Part of a small language model's weights: 11178 steps.
MLP neurons of a small language model. Each row is named by its layer, matrix (gate and up: input weights) and neuron, and shows model dimensions 202-329. Each number is 128 + 32 x the weight over its row's rms, rounded and kept within 0 to 255. Numbers have three digits each. A neuron's up and down rows have the sign that makes its largest values positive.
A block is one neuron, or neurons of one layer that tend to fire together. After each block is what it responds to, as a language model described it from the Wikipedia text at the highest values.

L11.gate328:117132130130149069097099131094101117155148153112155072163115146113146054141116121111142108148111102131117081122151168119133134124162122144133089100137126121146128129133166114129053172137142147044162153117143125108125092146184130094083156175121151123081080145098185146163119110202109176121153139113144156108145125143209060077089162153067118131124193121065137173174173146120146109084144
L11.up328:116131133099137102187109124169141124096140116152153135126130102098163099110133132097137110115135104105111164061155118091160137085137145162150145192067151147102149127158134103100104080119111107102178124174084117112097115114177117126144095103204131102113176143114113146128088178124118160177117172190135154122130153135186104107127179122141124139155113131160112134206133114102144095205146
Responds to: Final subword piece that completes a word or name split across tokens, often proper nouns in table cells, e.g. Eredivis-ie, Done-gal, United States.

L3.gate542:113155098196108131132152157109127144146103135153128160184123189120127143144168132136176109167067153112101148144156166141130094143052161190137143188154113116115150128152088164132150155126137151129115107151185086104107148053061166148102140144122099106087135146143149172183159115162152127039051146145103116123149156104111154038113180161170106115186159155118140120070165075127103159154139
L3.up542:136124083096125159077097199153159166146086108121144156133126135100157110136156094155124111109098111090055128150159194135160153151105150158104107168154185156142092163131090149153130110113061161131097103171133104101116154111075156118138152174131089139151113141145146080159137077153151199097096162116105123140143120163125170092119123116116124097137160158154109104107076036163111081159148
L3.gate822:115132131109108149095140168054163138113117165105130121163148147144100109183085094124149113091089097139093157175159126131167117164102140131103119098061204146156146102104109071079134177106129146083122131177171081126162143127133114094166112166109083087151114121152162183065104096106077164116060104149135079099102172163129094153157173142102098135125133142118113100124085107133131148110186
L3.up822:166156157166107184094160079175141115174165117198136193122135158123114128101120102126094134073146142108118105155113202127142123143175186096076118124103128131140140142084137124099169135114110166153160172112178160150135142183125086111127104155089120131168151153108150073181123153097080117127142150163159141151154177080123096137221157129097091126138107148076167154197150130101134158049115
L3.gate825:069101117180127135107081171145185141157129152168169179157072112122091143190129094133191135094135077084123144150145120098169084178063119102115127077160151123104102198202170117146062149136071171095130144145147113122088138141072094106126055157095133129126164118091153163118168065112169134131111131116111127171120111115163136124138176132150106104117132134115093098098104092119108108203154
L3.up825:095098143050139118103120155094161183144123084136116100117105142117121101134097129140079126143176156082106160087136064118156068187137162154104166182108106120092197062097125135111139209124133164162110135111121138200160098150119146106173089066120102154132133146148117148107106169134135127138060143144078075102169144146173088135137104123122086113132115155125124077161178090141119155146106
L3.gate1068:105093098079092126150133240107112183159042152127157153121094146143111123143172124035155131180125130072138122171122167114102154142145073108130155165147151179166107119151090189145101104074069102118065107122120116118080145084083180100108115156110125128149137163156073066134170149105217174112142111121119119131104098155106077093126096083134114105146139098099098150054088111109135097131133
L3.up1068:042069093126077079127119145139129141089113171128164138135075120070159120107146115098199105171136144131175137077150063153117151148100132127104168160112101092108113111126120188165119112179090089154096100076089169158080111142138156179130190129181176128150194097088096134122122141082164152141110143135164175130119155179122146075108169071097120136131169093107167090085110103113169129149128
Responds to: Two-digit numbers (10–31) opening a cell in pipe-delimited sports stats or election tables, e.g. 29, 16, 31; sometimes capitalised name-starting pieces.

L4.gate114:103123173163081110120147155183145169132090121152098074182096129148171083122091072091129144212113165079113107115189139075124197083103123155084126136118201108140155140172114144134107172135112132157155128164136121096094175154070111136140104170127162156152128160096096110095137140116163119185106181164072098114144146128091163097188175160095126109061143181175111095146158117160125108189166
L4.up114:121084116149108096157173136094101137061162107093103158149109140144159091123158163074085159174025171107138159118160127098171115114103139142145114151100144150167085105161129160133069094148089084154141127191160131167105150166206110128069123125155188129107116119131067146142119145102160099171146172118106122111139127074121121096159098120113127130122109135125102158117115136126124119170136
L4.gate145:123146121118125149169178120108182080080146152107160118137117130113108159108073053214138136098099140173121141106161167101129167138120081132110109129094138119118160132209126114077161115154130116175138122142173103168087130133110153153065149158153090116083098158185060155118145128183178106162139091167098161133063117127102131118159119126132126120140158108156133159105112121119174103125135
L4.up145:118138121130113141149147141123133119178091132096135109094141182162136135085131061104133160098054150179071116096162126053136150139130127115115179107146151168156113102141188089099120162085127139085153150180139152091099154104152109125121091120144114134159132080139114154074122143145133115107129100104151094154163065049125142151134079123115129159114124129090140132130133137093078116123117
L4.gate342:165139121083143117175183131016148126189093121059166167092077178095121073125102119118116088150120154118072051106177116119148119132179146127181195094102122133117175128152131153074157110071097209136157155172109139077110146107047176110085139111079135146154118187108119177126146128124123113197107145124078175140113130159122155114153164148156188098098172131163069137111146145165130120084168
L4.up342:191082164188155118125154111173142125137107130139154151093100109065098089171128076139127094071183148118152107098181099095145188142156152130145118151148152136128134116118097088130125154162096124141174166154108130160155138160099193138135137177179103162093136129119145136081111120078118149177070171142139068159111135091108169140152165140086191162100140086168139142120102138105137123098164
L4.gate381:072109104145158140132170123093110062162137160128132149116114148127176088155127072186108082145156125157162106148134118085152096137173148170134121105146126081154116131148158098116082131107094118175168154098100108109097127145197106073181137147092116125072120121138072159193078142149124069143119095157128153093105073110155097210168194051112157150131177163121076057150146178114115126136163
L4.up381:170093110162130135210105090098149080135088147150099112136126122076127115097153145177096105089118159101111106085105137105088089139108151090074163179199133077100144140138047147189152146074059111123128137091121177104066130180131160125139090147126113089144164099134156154083143123053082124153130134162060108070073076104145096198113169117125086157164137182142076119093125105100117125074140
L4.gate434:183154091111075105139154104108143124131133131117157075179123166105111114140123036095119148127094132134137079113067156093133123163124162160110196159157132095086173215127126147106124139145118080159095104131148118205094163166124110121141078142138170133133130121132162105135095159102142148164106153171099122131157137108188151136135122161110144127092141064165127123121093065109102075210127
L4.up434:143148143114174106212180149100087141090142047106108055099131172091133093104075155092161112116138187149149146106111134095189098173145078142128175091123129135168106097124112146111072111132134132138139127171086186116132107133101086071116158103130112120085131173149133165069134100097154170197181123102104138176103123169222092154189140159147112102133125108123145072118140134156106140132132
L4.gate489:236104156158128164123147109106176171113117107144161106175139113154045142154142124160109148146175164101111158106117136088147205167127132147056135133121169142110102120086120130037096135132105094156080097107097102145118117187124096125163171165154145200119117137142220120132161136128097117125080130132142144143147127159164184159131184146080144112073151082149116190086135157158151085147190
L4.up489:116165097062134115103147129076131085175131108138094081145097140174124120160130131096124102104160186152151133141153146123115152141119114064127138108182112081134112137114095130165162137126111118158113132172124142112175136156115111166060125124149130180096094152107114127131152135102125122158136072136084177106123135170056136132151138168128167131090095085160119165137168063124125164116130
L4.gate627:192127107127175145161223128128181122116132096074118102090100151081120108193118162166163189135156140161094105063115132120119129138147076167100147154145139102079165119139144118077100093118107129158124077188128170145108132216114137118070201182150117088136073205173070159118148139161161121131103135129129124130106127161133082181149121154122116119075194105188083087106123145112162125132161
L4.up627:120103118119117120127120143018095075101117118186123142146082165073066124143115152127115088183127167161179135076126126112197166160108157140093114192149142148134129108081122103156124203155094164132145119169121077094186151145113117210193173159169125153148124052185112154143148119124103159128127131135098111110123130088127158153136154059087144100184097113125123130137100094147133116145131
L4.gate630:160137117110075155180153116080165150188136130112144130100106197077127090181136118090125142151100131168088118111122117091139162209201123124132119142129146125112117105149097150098065135126081164132133097133082144143098123171109160111151114180140103098133078094122123148113149085122107104138122112106150124150116105104091111180104073154132152130141158123122122106137071172127139028149183
L4.up630:156155119098129093126077150099171151129135131138101116147096053104107121187122107126116092118150084126124112146099103085121140117164120097117139130130164147149150137142130046112122199141151127069104075171050099132130090146105134157174143134111138118060084120112143132086142137075066110143164099121066184105156085120116091225162166141081184176101071140094086124141092133114113081175172
L4.gate645:144195096169146218086147116133149146104102115061146173083095176129075118065074111137139152148127149127184111076095109157133135123183088129051055096166119124119143120098096199051118098154135135156084140094120141137121095117136138136084132102101149157128116106090138107106192127089092128114122166174186121140148154140164131177138108149172164129098107139146129163104137103135102157144150
L4.up645:102146107169215127227143131115143156156112121141072128097147169137138126149129103115102174136103155144172124101090154090176161143102141092116194067108141186118110119152127081114126148111143135165151112177135133124162108141098085129089152108109196188089106139131102185151188145121131131176128136233108111142124113128204142144158144125139157156122133199144074070110111150101173083108171
L4.gate650:134139108168135109160144090075121125134137088136073066133108153079103162145170126115132153098073140111087163139151160063109110178118065122113123120133171124137094088159106136103101155136136108187147135170065139131127136139141100182127149111187073153139094135135086155133188123143127160114103094122112147123137094091187160179142169113142160090123142106144099097096140137138145096160208
L4.up650:084093147092163140137182177124151090115068122130167137167114160201108142184153110150077113217120112109084102076121180126128140126160104134108139120153104095147162121114146105093139146076113160107067135147139119113089125130113073122078143106135102152149124158089140119049113135136114117141113134173092154163099119137103125114140096125142138078128159096152165140113158137111153103130103
L4.gate755:185120139157101093215210138079133138167151079139112108152100123060108100183150113138097166128132128182107074099117153122082125133126119098131140117127141122166160135163120074042090197170072107112143107205102088122137133141169149112101216131183115138127110180084106150130157133113077128213115102151126160100136153157174085121150140175129170139108118059168104145105109078155133097150138
L4.up755:179135083174083141175167092110132156102105196114116176138174098138149139122145108098066144114152135127091113133083143093130144088127161117084151090109068110046153120038128054090152181077203116128089167183129160083160145109140106115099135161149165151067101128125125124176053145117159102154127097135132143114170156169168173129184178182154145139102141147085072196199142109156129161128132
L4.gate815:127144132151114124162129156092073146153109101159119102168179128126120107146086180147167163113147137102116136120146132099134165094161110149122190119107139060109142188154082140133112107078123100122095121094151123221142167155146150146153145142144133127213163187151149129088175112175114141116103178075116121143155065144090188116180124115133169111116108154153138102111130094086127134143147
L4.up815:155067135163140121126165173149093141100051160167097136141112129087130118170109144101139150127095166118181095127169147138127136130120151154169142158141113089127081132191120155130115137158074126119186107144134198125074112159117109177131081155142157174155152088098133109160181085118171085100068155139125089162102184105132132135115175084127125091119139122115121108068126085083160138131174
L4.gate905:142165077146151118116190127137165097135130143141119148165127170092074096139070153160092120111204165125173120107153175157134095155188116041123138117129121037153183123105101096072143184124122172133158158157077145151144135151055111132090156162178126164122108185088122150148114139155113202114204142093102138150097120119133133131156098152097159114134087108182092147107085132173071130149228
L4.up905:191104132136154084153175151146170116108168113177132135100130119109111091191138055114138111127134161087094080123135131140115120148117143111112112121141122130101096160129110176119114178098082105138192176128092149114151132145126109117099154097148135132139104128083119155110115112128175103175165075111158121152097043141090112160224135142105154125104124132158151143095126151175123080170151
L4.gate909:128131132098067177105150175089146077106129080093074108136121127133150107174091123193190160116118118119152133072132101139165093172194127127134136077129186127144163160148171092127090132121170122131141066165095083125125185067114166125073205136140128135174103132114127186102157152119156112161082152203157129115086155160160130153116170131075136125163167060206097118106136070140121154175145
L4.up909:177123131181136094216170138111119154161119130138113113155152124127104117188147088143111204171077111135122160097138130088174135134161150152077129076132157109082147155109060117124086198115127128148110131149075092039123196159079134132070139146117085169071093105126084169137118153170140139173091170185061119120137159105154131132163157151118189082107164163133126109122140082165097114146161
L4.gate923:127191136157160118095129119122136133110103164147118125063098116124061094123108128154104171134140061102124141152187119150134105157122112145077198128131158135091088182128070129072146094116116151165147115120157187188134153103148106101101140095204100121135036157090083133147212171228174121115116108170182183121100169112206204073139111149169165126144094137150077109089166159131213131116138
L4.up923:157060166150120147171138164134158155173114084142160125167099144153112184184115105165135103125112145090156137136131092167121145155127086158149119137058148135089169084148133103100137187120103148134176140197142062108153186158113129126155145132164148117137144151140074179143094108129163127133133153151201139165054122095111088136158151153105153108052177120110143131132155061078136141122107
L4.gate1090:132113145122135140145154182077151133084169160140132110069086145086080120180171078153166133163091182155137139093163135082142141177101113140153167105126135122110136086194096033078154181165101126108150107150131091117133148182103123137167089148126130141081129171149089203138139109165099132160121189111111183145090151110149129144157174108106159110122129088136070081130151136106114112115156
L4.up1090:173196161055169138135110134106104133102140097156161114127124118106091134087115139055179148135135190149168154097097167154117161182135131115147079135180073157107114074084150162067163112091150215147074181094155115151175142152106155095143138108123093149157187148096185113114113140109111118117110118119157108128106183106117171111151127105171069184123148124138128139091121127085105098139151
Responds to: Short final pieces that finish a word split across tokens, often names in tables and lists, e.g. cover-t, Valver-de, Nocturn-e; also "as" after "well".

L11.gate775:143116188097061126133116158094178133115086161094154108119133122118052142157086138112137088109094159137091155069151130127098104161148116140100083100076091162067142065101094170143116133126064158128137052123127067109120105113121104112086066085134082127114050182201175169191140144162119137137127154161133097069155152150111131118073141122080130136172156134116135197107122081124117137164142
L11.up775:124067123103091158104130102151168097139116117125066174110158114133134105204080157161132121128079143145129152043132108144099063206099129126146115122131113103117145081173113107114103142120097152088124087146161124095128157151110103166071132162088156140123142110111152179202184157100078114179150122151116184101116194106114166138121161131111097186184168139096107171112120023157146202178092
Responds to: Tokens just before or starting a figure or term, such as "on a" in transfer deals, sums like £1, day numbers, and table cells.

L4.gate51:097093171110126167159137131073116148158087168134183139159084094116112068173133113102091045083085136097067127104145072112131179133139112114091108138088128152084225105092092090053096103123105151137176092162123133167142197129106097116092124137166117136151129205076180133158118155164128173150115178192128135084127131103143139096145143164140100100096231133115148109104116126153111166150123
L4.up51:130127108121149183118104150123116121081132149136149148091127162112198151167111165130156146112102108173060182135115159136161102170155085192180090153059198126153128164138112133155069124145123141030104121108140116067131103175152118139209142162128090083138129080154076102137121137141054104122157147132177081098079142125126125143133113187133108097118144132096127084154097145139129122156092
L4.gate160:176110148129106141131137122137093160187158085069204069113130116215157118115135178119154108112099136126058100108172093120125136062144140118098167116155170134137140181124115127063094079125125149091150158163123088136071147198113134060059081168138098160132126171172170183095153097148120128105128151112070105168190166125131128128135144132121102115091134059160123113104123139124102166117175
L4.up160:152131112175136083166141152133173132100159059084105077103130163089097159149168044138099124143117147162086176137093115065138116145169166163144153120136152087117091146136135138087142187191087158111167107148090091100146163162179175162159129069116110113106102132137066142136152128122120099109179061087098153117140082106162127156160176101119149144151113091140105085119117102182148056130151
L4.gate178:129097123145063131118096177148165176124145133160116177126110165174080104133149157124132108096140147155081094136123156144112088156187113125125100157104166135103175112136107173124204142110096084109115113131160103099079149140096121182143075178095087112163172148100146124126148120138178098080112104134128078108159184191122135108097165124120145096070149116149110117116117123124146094145131
L4.up178:112161114161147111120163198119120099117188089140122176127122097210087145133177170121071071153114139149084179160137173184171055128138147155133066185143090101177089091126165131191147075120093120088095148116169145122177072094151100177122103152088164145068124150165162053139131108171140081082146072117119145174184163164153092098154112151113082098139148089088133134143147154099150105111103
L4.gate294:152090115138126082139134133096138145141125069123102140118140144121078131175101150168095105133106132134073124139166131121109110140140170141121117205121170102121140202108117082105063188140120107083122073174132105168083149106134095159105096204161086129142172097159105121091154172144110103140161145154134088119158092130114165138146126107110202126122155086174113158085143071097117138129141
L4.up294:127144134131116170141104146115084120115093088132125144117094117107102123123093169132198151146115143165163160074107112139154156159152151187134085232129165115154211131097112169093079062085133168106140074132101138133105170182081130114105142083146140108086088205140140189158158117206054160115103142128076085143070159103109079130080090177149073137115160128096183084131109105124158138116145
L4.gate353:150117198120081125098088183090134132143125153148209139124150086151142074143158150111073136089180155162059138129151144101090169142125158167147137090099173129073107131136140127146177100117105058085156128127135113141142114065118068151122109140122086155149152111103158097080183131132148142157137093135084133142184075102182086182073086122138113050084125120125076073145111124183078117127122
L4.up353:158111101136116150127164139141181149113119093074146169172145133166109105163144110155076138096127149080136106062144107185100155110138132141126106165128157117149153168102123133047096154191079110152118088132165113208139149142171140154080157227123128118128117104130150104098148125147086146111154161188058116143112096100156072176151138153114170072050129101141133164152163124150084112118133
L4.gate575:165111112163117087118132168110108084129103133107116080161164119123117140110084130129194124127131159146126148077168104100142130112157094153126119148091168170149150212128073152080191104117093109085121088135129133149139110137102135151103103165146107138079090107165117159164209157152093089129086074118118104120164086168165106127138090119123151132144147095138102112051155112089118130199134
L4.up575:122128198132155165113129144173113165174124142145159121120065136141126071118181115128133124080094080051099145164082100100164116114124147078094137154147104108146134123142121115129116144139114143153147097134055131049132196154079127127159176119113158119138080103146108147121152056148163128116093165136175075146087105103135156143164158073076144052138124113139154081163106125171142139093108
L4.gate602:177157112118151184121095158160104160148109199106121158125134168126130078108140108084072134100098144079125142163102152127110090142132117122105159139045198121103137121139134163086161176106104094107094131114128102140131137080141100111122138182140094174168149138096126119138158145123127130124154118217164087118140129137098156096123094145095114103137071179140141093138115161102130113152136
L4.up602:083107099092140138211169173087171152110075079173112115133125070128155095175163082156142138109129123114140130151149111141146090112177120104083111116141141118138160107098134146168082105061154174149137143118130169139130151155082143117104153157097137158138136119145155113114116148143161113131083131126099095110123125112108125112166105121152122126093142085084178134178132084129071116177040
L4.gate616:156093164095121159134114132099110136119129112100147092147140104146113085177095143132135194151125094105114192073096150120151145179184060203142121130082162113116144110145107090150119097050061097110113135140164118130090177154099052102142112171127110146132154135084115140143154164155169109111134124144115140109138104175135132125144153114111124076135144125163093067142061140092151126126153
L4.up616:144120167137179145114102170153119136048149125168133107104072136176115136154122144100153156163152119104080180148159128140113088126102124154115085136094140155176120120144100134114112121113156146095190181138203172128114125129062102104067098137107115125122124154107083127101146139138119066170182066209190102101160182143095096107135085101075136126092116124099140164141123107111131117131156
L4.gate700:137124164181161114162128143108152193096130157143132189124075128120083127111193143121063078073109118120133143196066131140101154145185113161077126176116218133152118138107120150075159154111111146098065147183115082136149166157123150108135135165166109125123132139106127154106140149120110197123145141202149146116093125095166142165111169111083101157148173135140132158147121084157099119120142
L4.up700:197113121144139156115139135156118163179070109188104101158160104071116100134141129105157094104094126127097177147164125089096154087150122175119119122150156151149103121164127080121085129154110111080161108168160185089085172124122070077157120112110163133115135110130144052174149115145127113129102177133149099103134210149127116180172118126140123151116091085109093122075041157117150107122150
L4.gate716:095101100170138143133100158155090114132155086182138173131126183114102128141148123104176179071128098114054159089128168112095128074185119152127145156088207134102119161092093148087170103090099095124114087130123147106136111070063176101120138141102126090157141171106164185111163099129133156083108167145145146095186046092163136116135100079159123138130093175107073093076123138090088124132119
L4.up716:123110152153167138116124123131112101135090136131140081056089091117171089132149076127167151179075116112172150135106111134137162109142145081138111139159155106120129123097063095038156087119101135140100144113176155137131133136151126119145087131143105127106093105162083094140115214150099129141117173167135116112133106154209130103117102113162103107157155147081148154111134146059150145160154
L4.gate895:140061132143107110123119145135217155108086104156153111143107120131109116128104137124136078133093142160131172129084120124091117145191088128071132138069125149160143125150116107051151206110126146088118125169115088151160136223141107095139154180128133105172155126155123142145202129145104081089110117128163084126122072134179169148172154172124149147102169130140127152086060105149120070133130
L4.up895:185076147138134129096096149156149103109106119110111153121146148124071109129108107117137167172158139136190102150121115193127085109113162113128171165166081218127120134108137132093085149093168150146087129159155133132081140139131128118104171109122101176125172127141102129183130140143103089090110124119112121141112173163121124131124114136174101199142178111063159134107086118074159115132134
L4.gate930:145071089171148177086121143158171164113080121080120151129100161154163138188084075165083076077124088120096182088174144145199107198089143121129114140094131138102120136140078110043134168191071159097150163128130143129112127163111093135150158118100133105140126129152146160108146075122081114126095086143123077141141140116113076112143215120100136113147113082115108067155091127111133111140148
L4.up930:155160145139081159144132052071137136185073136100128161132082140121124107199163087115063173144064089151137116118139107120137161112137155126141077155061135143142100117133116134089147064115145112163149108161120139123190204115044083191115130162138122083128190128129123170156110171109096121117123112125123068103170188174157123133102197152110097134152185176155129119104104161090161168185112
L4.gate1072:121092179118096157117161159146196172177080090137154117136060112106091080175050104128150140063110083106157144060100139107158167101143152097091116148077162156159068136111154118159116157085170115081105116136171114112149172131135083124144163158108152144108141147141133153069168152156158140151107118117165162136173116134109110146135147174102153137153178186104191117109073141120143124109140
L4.up1072:113100134178144139112074141118110131088185079135127052172158138157084185105115148120169164106124117208094192104137153101117159152141109167007068174136196156150103104140149128126106135130146126051115090121138109158108133162121214109116109088132115158145148157123073085113119218142073109103140157101094110119171071143159187163077077123178176098157080111120126101107114072131102122117145
L4.gate1146:154094185154111120124075126084134144118127097143137158120137118126121112108140158095128129167083130125102120087165187137138160171155134100130119201091145126152095154145102182132168124133126098128097135073088112115103070143112150075155075096126123127165106116184126164187130118060082157104064194137188119080138151097087084109104144119172112148174163155127141087058117112048162126161131
L4.up1146:163087140177067191127102148135146139095141162084106123156129097078130156096089125100106166135110125139121155103077112096166167144096102151090124083144194177126186068076156156104138067077167109135113118159144162108142173142112148073106083124158078171093125134168105116093154151170147133130056107119108054088158108135169154070153113159172150180141149125131152199120101082163146067179107
L4.gate1318:182125111154069152125190114116132118121123108194125110114089114058115098122126097148103156112105133141157164123092168134119131116175130168081103121103174147127132101183122189075162103152093097103109126130103099131113107144117121112131136158136111133098197144068161141148158181171126095136119089119094191162115093110156131145095124155158102172135157091145122101103128150097165100136127
L4.up1318:200170112073136077093072121141118112139155143148104124111107082159089117153163199163120103130158126150127094140162103136117054115143152082136138174133141129149125110099188124144183060111100128115136168147159156175114169149129078116115138152094117144156149116074077044140078192142108127082188120144079148085145139122140135092096062122148089096179156088143157130113107069080110141135097
L4.gate1343:143008155104118142095161164144175113147135141121165147127157192124090147160141075103130076111158110163099144139148154152120116166141121166096112153155169107134168141115139124136101148126130085104092169185170121139130203127074113127135114151141079124118122096105147116130095084108084085093093110173126127148101132165108132183168127132116095116113150133149119091091080079150122046125115
L4.up1343:195036066153139090148139136122068070132119111097129135144197157133140153109152199094126178133144144095100172116148159132163131154121162124121181099177121131153109126089120146114106141120113091102110124161120089109113131130114096137110123154121162158153119117142101143134156130133120114101167102141150161145164131098122131173124145188133112116118104087131119114093189139095110088138179
Responds to: Numbers in pipe- or semicolon-separated table cells (football stats, election results, e.g. 31, 24, 38), plus mid-word pieces of long words like pursuant, confession, incorporation.